config.toml
num_hidden_layers = 13
hidden_size = 320
num_attention_heads = 5
vocab_size = 32768
norm = "rmsnorm"
init_std_up = 0.0348
optimizer = "muon"
beta1 = 0.9
lr_head = 0.00517
decay_shape = "linear"
doc_mask = true
MLP neurons of a small language model. Each row is named by its layer, matrix (gate and up: input weights; down: output weights) and neuron, and shows model dimensions 112-303. Each number is 128 + 32 x the weight over its row's rms, rounded and kept within 0 to 255. Numbers have three digits each. A neuron's up and down rows have the sign that makes its largest values positive.
Before each neuron's rows, "fires in" lists the words (lower case) most often at its 100 highest values on Wikipedia text that the model never trained on.

fires in: "of", "to", "found"
L6.gate693:132095104134170165103112167111112186125093141152063145147159100110078090123139087125116084113147119106167166141114156060175073116170100067161135096118124129146141148116136132129055170178162049054131138168148160096117125140081138115133108130162150171097126100167090134209137098108079173147160108106153142085183179152137127103161121174157179104156155092106137099121132072125100149146118054080149107136144067102130060159153119153139119143100095144149126114144146053128130110112194093127159183114112137130110161134163200123096139156062131127102140146123168098152100166094143100154
L6.up693:104138176130164184112160138186083071095108091142111076196096129145106140131157122100121129092161100140075138139118138140089134141123166114113122075135131167110111186090109126133091128076128139101105122163194121121149140219140213127130082080092096185124225090115174099111113132149149153176151138168153162130122196079148201117150117121124133126157121168075087086174080065185120101134144125127157177106123098133127130112090165084136167142164179167134142127114144179097204163126111117160135129084133120116104161101137123115107179106139146145162101109129153106168145127119160121167
L6.down693:093137181125094174122138129168105152072121088121186089081090129160068074147126153138090116071194139086197181085162148148075075124123140140158147111097082113092076171084099194108111139121149126113115102134175168094118164142159064115135131171096119089146132151131148095135134142148168138148086111163087111133179131138115173094174108125187171092114119068172160112154150161096140161067081128106057141176143120117113165129112122117181152122108142108137147150083117135133191125127148095101146052144170114129168141119140175122106182075141128093122152106098153146113134183128083134107

fires in: "of", "by", "to", "under", "for"
L6.gate70:120157119073128169150127132157103157104148181081131085135139137140136134108077214092168085087105164122121122058151183115129129120081109137140123132118121060151111114108141176074162109129148150119169158083139131125132151073173173126172066165147142175145117102157157152137157140112106110123125095144150117145094082151212110058088106158126120116062185108162069130155121148118144216132148114099119122082181117143083112109183087120072091154126192116113136112085148138047163146135129093125088084131129099209130116184093158184154115192171153102083125103127167091132070112123118147137
L6.up70:130128108157117140138120095111103154134173152182119093122063188145051117148114136134111069136091111158121141135083089120154155117172116152118104162097109086132127115159155097092106104091169153141152084113135055098133151132082079153151064127095124164165096165095112124131062130121152142215070098146101147106223149139112174149145130093140149081129112168135141118127186120114115161133154109091115113102118120112102149112087119122153110069150124115077123178103076100117137111127136136143175135169158150126126146123160109181157082136104153082176136154053171152133143196125115155124
L6.down70:123109136140109126083176149109101093101059128130125127103153133109203112127148072125126139112143105123170143113118101132083088105096125114146135151198130088163075144136125079224144125111127143058081080108125140131043085121193112128103142107105124094123121100118164085095118133145127153129096142133105096097189178118073178133148137096080147149099113088108080153099084158079064086102065142112133118107189177101134151142132123167099150110137104113162122108168154122167138097115087105094156143132161142119145151090146134090135108105113156141116135128104098145124118128175161164115

fires in: "of", "like", "as", "g", "including", "called"
L2.gate229:132100083167151208084080146164108115070149100132137116149131153136105127150127141098141156207171135158078169132130132062043147116106157145123106178140111117138101099157060106145132130179125125131160074113187120147137153133107123036134112138101104129063154112147157148109166143171078146065113158144077081081125177163109155143142080172108136118155108130156049105088157080108101098150096099122110129129106096103142095063083128168124102160149205146140125110171081103101129107152120171163145088129145174195109069143070123209094067148105086108154123087093119129128122112191107135136
L2.up229:127088155160130171172125144132165172119131104113020088154146167124153123099112051118154133134086107067125120127137119080096138166109110113169117125117117108142074097131157105125087088097167114102146162155128128136159145188071184135141101166098085072100132157173122095138116122149108115168137116112129133122144104110135153137147139174098139133127084065155118092134096151169113042145097127125159078111122159163109129148131128142051107080157144189158175107169134096124124132130121215139047143114152145128092078132147092140132146130121145058170164121147131155145159088044131063148
L2.down229:136185124119143118083154080113097110151102147152143094163129116085070055169126133099058159138155177123079127155071124130108137113140184136129168101139147087083185150102151107180213102192185150200085124153149104163128155161179114190164124081070123122097094124125192199181121176119129099130108151145128161068108131108150116178122149148081076139139133114147067102125105113104146122152111146122144102136125077191162106136093095164111129165128133062172123071102153106189110130094102138132131169106100120073121084069128112144088151148173117125110121128136101117099161161131048117139

fires in: "in", "during"
L2.gate198:098148054146156139120126155031160114143113111125054155140145176102078112187189062128122152167158180128122104176105099084088200149111181151111129128165121039178145111140135128140093164136083129166149183126092113087083135153119122137173156074152159142114089164183084164100124111143124131165160125127154168144093146143090146083128129134139073165124158127106180182140110169133107145166073106106153088139158087181088130194154163130197151127110081110186094096149120096127104104158101073097102113151090170115181115161121115116114150156115118152166098161188113137142121111137191151124
L2.up198:140105140117162136130176142147130150138076145187129170145148121186100099162132154158147167090153153095146107099105182133125147120133129172157219139127097095082142160136101102150155141153146134138135143197098106130122134145110151078178118116140180120164113190191096165109058060156122083152181127178141148077141112121176126092133120105172123084155115140156217114125144119163135108099152095134109028172151059100106076153103148147145149140079161113132134102124090188152162125081080172116117131136146160099093072117097201065165095065067124066122080145118094237161165108116085106112
L2.down198:129166084123123092098051073085116155083150161146110152126095136145140119124157192156150143089145103153150058145145145178144074081153156132246130163139125089143113117128059159172152126115165142122131114135054114132116105133153147144154127131169114112195176173130100161158162134140088157171033080131122086104117102139135149143070131148148167199149154147148093128114093144150137128168102118143104126148128117134190069162125068114149137099126060109151169162151136129134112137118089172161124158115154103093093177109130123128140195104159129121106096139095135149151137117152178148116

fires in: "up", "around", "about", "through", "over", "under"
L3.gate342:135150117092134125128163127117145132121087140124095125110081141166107103139121102190136125116135067131138157078153161117125203126141135093112181035078095065140132164164157103093141152163138133147106139092130165158118114102135143105104164089129099156130110107105204135152056115129112116118155131088188134122142120128080136137174145065113144064173097092163126111085120081143113111121110140137101094046176109096120181180125104102154121145220125157086172124142084091166114047175111140098103114060107167113130134152119161108107109165137098160127137096143169117128120135111116140098
L3.up342:133132146128105098101161060094064128161073168158121147126136082144102131065174145138089194092125111192117132076089119148147131177155069097164149120164150146154163113165123154165172120158136064186163123135133123099152134156113154131068129155088120163155116153117146121180068093166129100159141105073184058112152156165102147159125131141056152140080119096122103115118088133119138147168156138123142063106134123103111068142117203106156092085100178132132127120183138125094131123103169146073130118119144144087138147126107106108137121098159078095130096066106121196109068131117140098094
L3.down342:110129148167138121083105182189102130204142065133130156142122095129099110112195114029080135132088120125152183131132126124076134139114154112127120109147160056076132117144056135170161119155130068110117187110088118079091076101145102109064142160115153187171109108136131091083074107182172149133130105106138067100190183135071154111133101136082099111105158103108105083170098106094052128148088133115144120114143132041095158124133138084154074077105131080117160127080119137174152089121127145118063142083078100144115200127149203107140145102142131141146157139101193111162122148124097119161

fires in: "to", "of", "as", "like", "than", "a"
L3.gate24:032170135123111079141158203152120135125148126141099109104152160187124149124103101142134059120091153083105108108119142141171111073127088122080156101158148120115145145094167107102132147054174165126136070109204089100152164136138167096157162101132128119095049149135136115135167168086095070120089142120113109124135096090151136087144111121124082124157073093155146099092166147116109166099135120115167034134140080139095091127178116107127162082127149142127133126173074096113162098134178161161131083124083171133167094130180144116077046113099107086107112095157104132139169116135145141160
L3.up24:104207146138127131193213176113130113156149136104141136127164169179202125213123153162150063132121111073118197164154153149161137137125101073088151114142117100121140160120179182123114165124130189122110079114147132160106077154067154108132182169130171139171094185137124106102187150136110130155118143126099120195120082136108165127162105111086097096179090124135085127140140090195120126134117135160189125119086118143109128118157133091123103178103113121074149071168094120117144132076122093097133082083097138079079176126134171150144070115165139161090092166096071154144117189146104149089
L3.down24:178153057130114122097126103182153140126158185148145163091156142164151125215140154103098117160071132081186148105134146150109091133164100146034181144177151075102098109092086108138133135133098153115112085152163123149092090147138148126131113115154103123134133152138112140101070107135140113182161133134126145146138107120186140152131149141103099161163137063117159095154155089106196144069132169093138178112114102208128121160101121135129113164100126145080166102169106113186101130146172106121105118133150076097106097169130135130186129182132177093110118131130164137084141131135072158149

fires in: "as", "and", "so", "because"
L2.gate271:119133130153087101154117099187077156136080108097081106120133097118134119200112074164084100060128067085110095102149102129161108137137123103150123102048191058116138130168123159135045063135152135141169118126132196070089093087107103123151166154122135123161140107164116118159150146138145111178117138177080137111077118147137086101158110183136116143131180098137145174185109163109172079110096132169119130127109090087160113113081096147110101144064093105163091123191118179141084123112105162178141098121136148176167094088114132072083052124079107129176126082134137131133158188123169127150
L2.up271:132105095151154164211150132180077155203146182134082092106158148084171116149156106090147132104150082053115133076159118157129186162126163115104184138107120104164114120109129089062108083107163096080128122167139109117191143128096166118109162091109117126059106136129123089152142141097151137193072162168074101126100138160147091137155085095190124145096144084125105129129096141121125087090128106110128069136162122071161069178151144155113106121120164106147078124117116153120127106106138158200131156131164139176121056104120100121125137135081103123140064066145180132117132108119100061153
L2.down271:118079150095115147180097076100156115141120128178170178083077188107151122135142088098066146112092088097043075103141108197131079116124075164109112162125149140114124086145142151135167107172113151135150074182180192110096137136133129117133129134089164140157095148119146095093163094100178126141160051147061105163157174116148106220088105140143178108101156122151065140106098109071126141077170074114091120139111157082118128135135061077137098114108137156138086129155136146096101114065129154142141070119154131164132136111111064108162088114168089127096128153156152093121105201118165121136

fires in: "as"
L4.gate336:107158070134127155160140107181123187124094072067079094086167170148164176092133154149111086113201134065109147124133160158133113128098134144167115118114131127139105124173168180134120123114123152145104134138173098191095133108095116094127094122144073109080102092115143115115173145163129146054189106167125125055136180148059135162138094132137119099112109094154087141214143150120086121133072100114139067186128092093159144188133153118092159173148168152173119136121104154175142082151179136148113110093114159124114109138112133195118109181126059138216129104175145142074097183113133097171
L4.up336:161143082143113089175132158142111108122120105089129023166147156185147114087178143144117114194110137129120098130176155103109168093161087185089149145139180135170042126137142120165118157108144120118091127156097164089132064162100151099141129111171152087172089107119137115105149051133156156152108132150204160125141207115157090108189174118171196106054118132137099103089091065086101069143157076119129163061133098103068159170131091116158152175137113125161163081143166124088185107058132125168099102176091124071147096115091116158130137128125104101148128127189138123078107110155128086138
L4.down336:132129171113201153225072068106159123141137150143084134138102120109142106129152134128133077073067114110105109127094158172129146108169137151091152123122160153129087146125088152145120166102135193089107114157161122112127138096123121074174119149142145162142074115167101046138109091123090150155143136120174133097132127104159142166097166134099154148114115149122120114088131157060206109105113143145126134135136068149134160112120069126110147219141124151129091164120125091160146121139124113126137178092118088135147145040106127149134104116125148134159135123081194176061108198116110120167

fires in: "to", "not", "have"
L2.gate744:097073109176118136072158148170095107088166130162154161200118105138124137155102133173154174100109167150135117127116058131125146130079099160190213106109079127141129136117137154110090117127142114084125106184136124143151124193133120151127057118100160093128093087087141145116122035079142111089100143090099214122128149112090129111110135173163166136140110097161096132138069124118111169131174079092139127133115146189101131146124059126130133163113126069217098110131157131122118161107112093137204126159133177124141132124077101112115178150145124117142124174125109090130144139181110126112
L2.up744:158159105153119142108128150109173123106185157152090162059134151175155105099077182191172123139087142103137182100133181132042150122106076114120137122101129166088195101109122152139121118114142100111084134114123068153108176124104181135163151124109154085101068126073101070167162074130129117089167137128104120102147161198085109147093124124079186145139174150134073169161112124084121082131127091097076116163124158111166123190106128132111158130168114089160133189145127087189097089086074130113172139082127151115124094098080128076094140148149143086127133158100132129091131127150107139111
L2.down744:123092099150121128110119147141130166107073130089132134163109136137060114107122162058130087114112160115189112058123175141153141117133099129096124179140102110113088128107130157107165148115136105125116113087137096067132134199074113136154144115103214125128144156096153169119153116147156096084143133152161179123202154085190122090087119105126111115106156131131093169154184131142099073103148167154127171144083190134123203144104154068154117137091135112072129101107152128087180117134103094120076143110072154123148187176125143140116134152174118158057136128121081129087127119129162107135

fires in: "on", "served", "to", "was", "worked"
L8.gate155:145100163117121076106098213047138201082144092083185086094089106132148158116137083161121111159109150092113085116140149132109121118125167149141139178131105108111171140165157155112092159130115090099180116137126151109128138133128205130159167122154166097148131090143112065115130140163129187086046133124117171166094153167120160156078113176119146115108150109131178186106147140132147178173166127178133170165092108073137101058099109068130156126211151117129065161100164140079147141125131128121113138118145193173140152104121076138183150117114156129145106094175094095147180160170118151142
L8.up155:187107157140154118120100167140146156231164152130084121130169151107125130126147112148125120100099139088137101099096123138170164153059162101155113183139106144155081180132130166142142125101175179097155099139129110134119116117174133127136139118122116133144155117118087108132123085166122117065105197105146136143160155155164198129138136144147128133126119090180145124171176127121108166156167103120131065095093080109138176156168135116088151100086153104148122149110145128054160136077140128066112112171101142162096141090161119135185120146147130088170097125158098108078127072124070153144
L8.down155:110097114153128149102127139155061130204167103132092186160116139157106195113198149106107105125143131124124112117146115142151139140119128140077148134133132111071140177127099108129113112176105118188110099095126096195097099140065118129132105115177124128204156157124134104118144161211128125117145093173137182162125086098172120112173147132154123127128110140203119114178102136159099080080130115169091120116129121109166110090128179170109114108151105152120135139137137094125163084149175116130098168165174137164109037145125084111144104109113144096120106114094135119102165123151101156059

fires in: "not", "out"
L3.gate344:153103089146121161144100179107062079130098152091108102131139171120138142097126123155128169108110179147132140129158107060152182130133123138074127072165111132136103153120163107118108089069116121111104112096132069095124102161171117135084109179096093142131134128144095220129065144150193142135134092084122085124132139163127147145128146160151149119169136181134111104122165071102101165118119114110123088153117096069118172139205101095193139179155096115085089195122150104070127129114142107098160119141148111227116127095089124178122139112103107188083148120142157172162094179146088047134
L3.up344:158123116201192114152157121118122112098185184132082092116123143103107110116093100152137155161156128108141122113102127110121212131121140128103244158119085107064134035118075166178062076141146167136116164150079110110084150172118174159134163123135098121105075169161108111163128181111149117052144142123133147124135161168123174143164110102129168115110204107196143151125116061147071128139127205085160128138153153123107114124127127104118077116136099123122141160050154138115140078121130143118142121113133076152138108086161128117122165158166133111058112092159120183094126132097114095111
L3.down344:124149088143149109099121176154192109146136180115040105141130097076137157067165138136147103159143218123162155056143140108157181172166119116093138115159053133130095095056168088141132074142141078094123122110149122120090113142124117078138112171087152131130084128140092079152138168132095118138114138142095121123132125093163101145113128127103157139088148127167131143091085090107066144096168170091103075151135060104114044148139120094139088184141116110142133140090115122091096099063135122100100165141135105154146145104130108109171204130161111106096096128178111167105193168077137104146

fires in: "of", "by", "to", "included", "from", "include"
L4.gate271:124138114184103136125141133145049132153129137102117085132134171031134128173108081156132115145082142120209153151137148097160097086076082157098220099098133046157138144115133090107123151121155127117116156162096115155108121088128082103106094168125157141114127112074157144127142148102139128180085123099127108184141141129123147132145142125192133198116132096065125080090136159126104123088126100095126103073150113137145174129150102183133150080086226163163104146124115088134142183121051067104132130132142118151184176179150122060155147150117152100094112129188121056161097168186124053126
L4.up271:052136102147114157106141104136082123156123122120192106141088144209203190126102136181140149168107082126121158166169130120167120088112061147108130143154150104170119165140172106128144173086094173159123148067142124124112110142085124165147101085112106167111193096080179074123163137069150140109103136185139149102131078125117143136200125077118127181143081154098064116091119144140071130097123115124181094124094068073084158122121198129141140134107159171123106162103066149132116148141116134069126122105095109132109142180174098159146115129153181131105177167102112024117071126152123107124
L4.down271:126155134155105112092140131064152113138122149147125161068122145094112082138117108136184121083178087098095172099067143128145115072193120179141117074156148099111093138139073100146171096110155106089085154093154132096120131106123073093146117107099146119126088133141161114094130188116112118120121081161098113137145145096122117115189130124129089176127080126067077149101144149075122089171124167123090090107086147113089085146149136132176159161171127165053140096123078129170148179156110137126097161134091052124203172104088126112131106121181094162149120144124103097145095145102115075130

fires in: "as", "and", "or", "many"
L6.gate815:118118147125156169179125115089144149094079136116090129091158127162053147178117165118135104140129055142117202062131169125104095126203125130132128108041079131141110122097163154119092065128168119050125184141127210137152152116083068130165121141089119145093152146113195196067127078157145204141118167115115158091112077140093162130091095131063137141096086107122103131139082212155169176106133114119100157126138098103098137072173139079107178180129118126084150116112082140104104076145128140126111157158138115086107111125109089119135124166121118105151153153142119178126124076098101163147
L6.up815:166109142078102146074141109087201153141157143124134138164148107119127177113142142129095159118109093163127105171134144102085182070188152126199169115131128095136123178149080125097124182138202141165071133105144178143086104148081085154064133091168158058144121086074128121120183111088149209083116182154123078114149152067132140190100107178145154196129171107140163079139173091077098114120115167176122177182118085149147117138114131108111084152143144126098163148133225148117161135141171139115194074149148056142121167167101112144095110155112122112127069109095119083103148163097103161120
L6.down815:126109085128134146205115077113164164106059129163142149076130117174128124180080143157155178141102130165059203091046111120147143079112156129144128123103083110141117121165115094125143107175168157066097126171096093133157134146109082158183134171098059128156149086147115150133141136158149089136121146132133157145088090198124074106148149142106111113099116141110150141151095141142166123072163171113062108130181112175081128128196159098089161129166187070154093162139074106133111096162149146126164167148123049135150142094133087149169132169154144129147123181158100154124076129053150175173

fires in: "on", "of", "under", "in"
L8.gate536:164144069081136161140156144130092167142044100100146138111073106098071115182116162144199099123172084140091134121091106159095150157108152152163131138200125135158155189118093086104146169058146106140121118113164146113117108044118083173133102099139172112121174097121155169111143146190106102104121163101131171096131155159138148099071095091110068122117168083123076160115175150128142195130102154103128085127096115150122173100090153161081078178140216184120071138166137109163059133157146134133108121109098107131090086103113154088168121128176099136165161184081174110117111148193169137142
L8.up536:076125058131153141073156124149149108127147193132109163158087185129075105065135112110126122149144105136110174124143093108112132159144127162180045133136117138147113138092118113114092148103129171134156167158094072148164126154106137130126128162147114131148120083117092137132067076170091087083147110075096085057142114089119106097074102083096065101096161141124182128090136091111126109161108087117111125166166133185181168089131142060106132195078146115117093096128097176129113106132131138118169113116155172124104114101164099133147140129146101127175089096125139206103114153200153075089
L8.down536:116129145085067120090095098146127170134098086061126153133070095160154149151188088123159139101120120127098155154094077111129068086114108127159113161154114149095152240112124125162183158170127158101105147138140149111092168078112110103115123155147159105151115139104069175127172125138148121154135113203139109161168133128127094120141119091124098187158165141134152106107091086161054128118158130149134162145070094124180136127066104135130141157116133098127157111094133075205097150131161213136149169193121138102164103138095086178189110123141139159108110195125059151090168065167144139076

fires in: "in", "this", "that", "any"
L2.gate321:091162167164165119124123134163131134139148118137140159173148180121162130134103176066140205170123127151184158147128153098136143089072117100165184127125134114113106142115183095125149138147112111213099173112150116114178131093186166071190157132137221085063120104138118163085129152096085138157185140107138085118128155154143040115119119096163139125052091100149171132128107145056088124134098119064082137162148069136146069158083136120119153153198131135150140117077148089167144132112141170072085163165073137116141137134134181119115134132142102121125100158123118172079126103133138106069
L2.up321:118144113193121123130099201094094139178126158119102169171117113091094153151101161051109181130180144089079135155164188139133101118190147148121155082139090130111075125107141150171096162181147104140122127068143109096110106166110127082147144151163106088160071139154114156161172121110137141145194158093122091141105132127163124071063070154189071092052165135190156183133098130139133131117096093133104113194168128119124130116127201119112165130166131085131115134097068146144193126125150171149169130068067212112111157153150066076088089129164168189131130133138149195120099130169177123151
L2.down321:130174168112142179211209125084105164104074065158103152116104160146188146162097127147095128116165107121067079128083128114135130171103134143193131142108107134094123137102132123128176117140145090139110083118112163117111159103193117092130096115160122144086123138175093132089152107148148119150194129093118137163057130144112089073196159152101155132117121136178117022120151141130140160138109145115153098152118143136134166208154058177134067147118132128171153176121114109108089129163065108146108146143117123136099142121100056113116132119105034151144139136156128109160086182179094158133

fires in: "served", "as", "while", "appointed", "with", "to"
L6.gate739:117076125096114045103157073088091154153184081093145136184160048104062059146146125086120117132058162146116109163103120090139114152120189114144125102095138167105080121183121124145142127135155126117115143151091084133128131109085085171126157132100145130110101108137170129178123156151203131136135118145095115143126199122119106117145126121097217158129140095155094147147141102137095141122151100177132068123160170162097121126113104146156171107116145146163100118082132104108082077063142173109073116122140114152113147055111139116138128111117107158164072073106107138094102127128090184113
L6.up739:098137121089134134148167143110133155169140091119124126101124141130116117160093140157108125151124168169117121100139138093120186114078162103109173184060103146145120097168090170163116124108189130170098157128130164092164144098127109081130137069226172134184075147095128123142084172111151158119079128159108125135189159104149116135116170117147149118162141130152095144115136058172097116142172153068184123142091099211124174091114152185120168091171209119159105136125127099165185095082148186124099081152122135164135127110165104127117136020024110143155146127160157071094147104158096113089
L6.down739:131133159189179086122180146121118159190137141114156168120115094156063152099130131076151126165189155113156132075104116131126169171145130144193173131144085148140124076127102129093132135082136068103125126116102126146113111140162165162158110195178121153152138118112060155101156125147195183110141156155125169163186093166151144138121083192145165109102128135163224163157165120113109177126099179135131133122155130100142185120112089181143123203111142143185107182126169107066183132105106147090085080169120095126197155117082086123100140113125131104124165107115105182128112115109146171113

fires in: "as", "worked", "was", "served", "assistant"
L2.gate350:099150122084111134087165181108149178150155089102069186116138154127082132090152101089098167117141175150129158116108159137144190168138175118106150198148111164117101112163153146119127162170112180110175137088091055201137072073079166122166097166181073104166112085102109113105135172106109137104163169127139175102147140128216180143152094117098123098149094132137167159124100134049094125113092130068100082187121115110151162132070146162163127155153067145143121113144127172091125144142157135153140144085100142130164119104144050092111145117114143116107113144116104135139181101099121131156
L2.up350:077159086086126112115169149159148181118161175075112147125165122131137117139192107117101116101144135104178063116092082129158116157112182168090167170113138193144072124102090104122106124170140155157099111081077089124113152099095108096118120173153131149097115108176145099119111167154151153185120164157111198144159145160187180120165078080168105167171116087123164075119097118095104116136064153063135043151132065134132129126133153140151201122144143158139133113115038137113159086128158104143214133103075109151162136058111098154099175134137113141163060109122158116099091108081136143145
L2.down350:088156109109134094089081079096094146118157097140097110193087134143125141194122066169103124122111178164113074183075125177137144168155158145092107093135076109166076077100077110078125117162156164141154055119059125186154153124146159103162033169143144128117131107161149164066158155141164115172106146154129128161139128166110107121068111143121168175133166123168130199113124138134157110110101098106112111135107107126136090107187116116166148144180167176141171151139136137117103129133109136089085094061141117105156102164177105162053095091142156102124092106119122114116092111089113158150

fires in: "from", "in"
L4.gate549:080149094134125146173192184150195122097100100163105123131162130132130148183108151145097133082131129166121181095122084153080099106138147168062071157142157095139152146145171099115104097124095100088130139112109167171118145175135100135180161125199124088147117161088115129080099115161067124121145105107162102140153115152147112155101049152102126128058145138115123061138088084132131103078137107125088080157151138142184147158138180047113138134123164122122157155187183111149109080133100159106180075171063107180139098132193166131216091160095100135148139126149130139123125165152193105082
L4.up549:131126122120141143076213152154063149153130133070134095099107167152170101148137159103193125155128151089159110117118119126144154156178124120144151168145118067093143140149139214101118138089165123144087103118085118156205117125057125107086075110150120209187100111114172143162162163157148101147123133158080154103104059100105048120114136140129160133098117148119172097141124087166107093125096088116154133161137173041137116122141085131141086178066117170166077086125137087184106162082170108165173062145104103126132163160119103117072149153135123088096119124124129125118092136152042115143
L4.down549:095154112140154107107091167135159138134146109141182188143172139107117173124158098120132147123076081106211168121138125130078097103130136087142083198103140120074147094145088145102163118149088169097135227102138149126072151167119140149162150088070175101154163137149164146089126129090128138103127082100113104152097137063155154161176076086107120097141211121107075128055085176136071098093141117118172135145152160142169103124153124142161181139168068114118173139116091072146151109157044124129107181105142072151119169137145123157114148133135100151096161150117067118159135186042135175109

fires in: "they", "she", "he", "it", "company", "club"
L2.gate343:135106129133159114142141117133088100133178087104139125132136107138104095159143060164199134133180165165114157110150091093124115111161131072090160148129112141158140175134094148145134073101156144189166089179109109124110094153097111100139140110115169128136117046152157223132103203085095164178095134109158148168115187117092109147136162176132154123166086161085146125119114104079200071091147188104149127159135136124109130165112116155144152148119154120106087123141134171165150139124106124140146150105131145124128055127110104096055104126166098131142162213096149060081128144075127146100
L2.up343:131129124130132163083169147142152117154137117136136181137131074123145063099102100126145101173116165122104118087100113120179138107116157127090167093111044122123126117162158144105111096077164175136168139126110127149136099121102118213158119116117145094169141072133110183161157130107161144147114107093123127178152129140103136132139177152108122108121071132139112101115122131102151183167140085137124146080117128120166088116132134192111131124140135145067150188125063154106155157195114130151166075065164091114120091119129130089114177124151097086117173080108175109122151058135096169157
L2.down343:133140119124168112138113170160189095138148101103135140139062125141072116129195120137182112108130178125155156106106161104141125152133171164092105171138153058097164159139104189103148120098085138195100135185107116159100137149145132179102139122171129075091170133200093162120138089114094153199140108081093144122121103151095124112158126123108114071112105132115132130170120098158201127063159082117115131106153170127117102188105095159135144098119116170115165121161115133080147145125142136144087141110114102155159102132116113173159138101211105088137137151110139056131135113138169161132

fires in: "in", "same", "that", "this", "following", "a"
L4.gate170:150129151172146109197166146152117225199108086123159136201106148071185079181129150176082115127178163113170093124157173149153192132180092133225145127080079117143145109093137108095148113139139162168146075140076082142092143156121183135128116187157139123129141154177099127086099147166135146101173118114147151109129127110110134152136118109098138138142146132138123100132099144146123102148042148125078160108111079161082142162126098104203113127148117124112120094133175136086142093179099114132117115096116122119129089155144164138110114221104121179154116169142137090122118161126173120107
L4.up170:155157156129178128159135192133067143201152104127143169167088140090122112113141107185137136115095100110172079123146116103153110103174100164169169181075104147096133119131214117126127180126135096115182106114117105155104122128192155143098074133154132169187096128127067162103184106096091064117101107136143094088110097157144190102107123141097153094147172159111114165159102163104122116160067123108101047110164130115157064141203158089135084166067116121116077149142144094123139106090138095150117146146144103078135146175117095072080140139109129177155166153145150151116054117173156127111
L4.down170:129142155086120159112161102151111170130148106157153151116168181154090139144129120100175164109132141128142129074103129128114085121175131118148123140070069125120095093095157140179111144151084093135158162115161180164134156201143090121120108169142165125144067131159103157094126112147122119147154140089161074123112141145086137122042136062135172178162152167142150104122153091125143169123219151096137069149147093161138160158125141133145129138105123172053140101134137133106086128052147164205132105175114082160135171105139160112142109106173156164121139162146164147112176153133103100113

fires in: "up", "down"
L2.gate496:108129105104109138121144115109144156169123198104081116129185106116085140092101132175116099090130122139118160126190146102119132156155130112116136103144165198171072093154112136191128123101103103080110157097170109091114112176135112071131140059079128203092119139153146118166124136197068097102122087187179138160144165133095063086135180135108100128126097121124175105132133113171124091210081163151125121104200098096125116143077112175148117180208123133151110160135121135151138111185145145140058112106065146089151067107070107097177112164148080113111118135115139163119128126106126175135
L2.up496:136133093080138095122140113117078147168086125174100171171141114161164107112070081186084134123116138100159089149136158086149168139105150096072185144102144162150077119143124117152089136154182150149137084134133125109133182160113105115114101116117066137085152164170044129150099186096141124143163088161118114125096138052089098185195171137118145118068155131106127061140159107178109178127132143104109091086141173125089132168134113125089130095109139119115134167120129133113132156090101155085097088089143140153150135133157178096097123168095073153147129134101112129101135130086117056094
L2.down496:114153150122118146096108141156152153130137088186182169132106148185109218124156094095147129125133137146135115155113164122073121132075109109070194166154168169102186139105171155146098110141166127124145091133126152036116144138127169043140057145157113134147118156110077141162122137113178165151149129094182145066113192151091135107140126108146135110092115144145129123051144141141146144115135146207135098061120160128134181062091116083131128097144132149135175128125092057121148170117179164106098118185161129152128140097154160106145119182138147146108120128148100126137105190136165133136

fires in: "she", "he", "company", "his", "him", "her"
L3.gate358:102111193141125130129190132111127140122136086109133107140137107113104142144152202167146172089130061105153138108188150088064146128127128132157105098149203109116122124089148135130085092066127122108182113145047095184145055128081128156098151072156098169147097080141099149158105110090114129133146113150192149134113106109115197149134183090171105145111133129076175144112196141145116056078099175067143127074119110081129175106128127153119109138145118136121083142164144105077138145118171113118086136118098102124131113101146064154098145097140081106115113104091126090115103154168151102043
L3.up358:156107149136151159151153122089144110131128125144180113139172129147137132125103137087135134158138111152168167147123108126146145155104110103087147145189142113184117107141104161080124078182106176154138158146119128157132061126175148195114142137090156145126129106144180147105132211127088177143122152065147126135153163132090098142083189150137076133114135107147139067202149059148143171122156133112137095181147149170173145118105088065171131118159110166118119177199133157115209175192166139173128119083085095122143085099112048158067144116139127182106137098128114168075077177141066079138
L3.down358:165172135153163119099108151134165076175126143153194142119111094204076106109141084160153141137116176148154162138092128184125113146119105109155128117106151057135102136153113161065181156120080084171117134156068050133214128090162153125177096097172144143135077123175109142135081100074121107140148152085147112108139179147103114098112174142133154107129107122174132117151130121128142163135151141166073144165125135130126135144095086084133149147143126099144183113140124133104117171151162143117149126164119123135147162130112110084109100109163134166111110220120089150096103167110082158158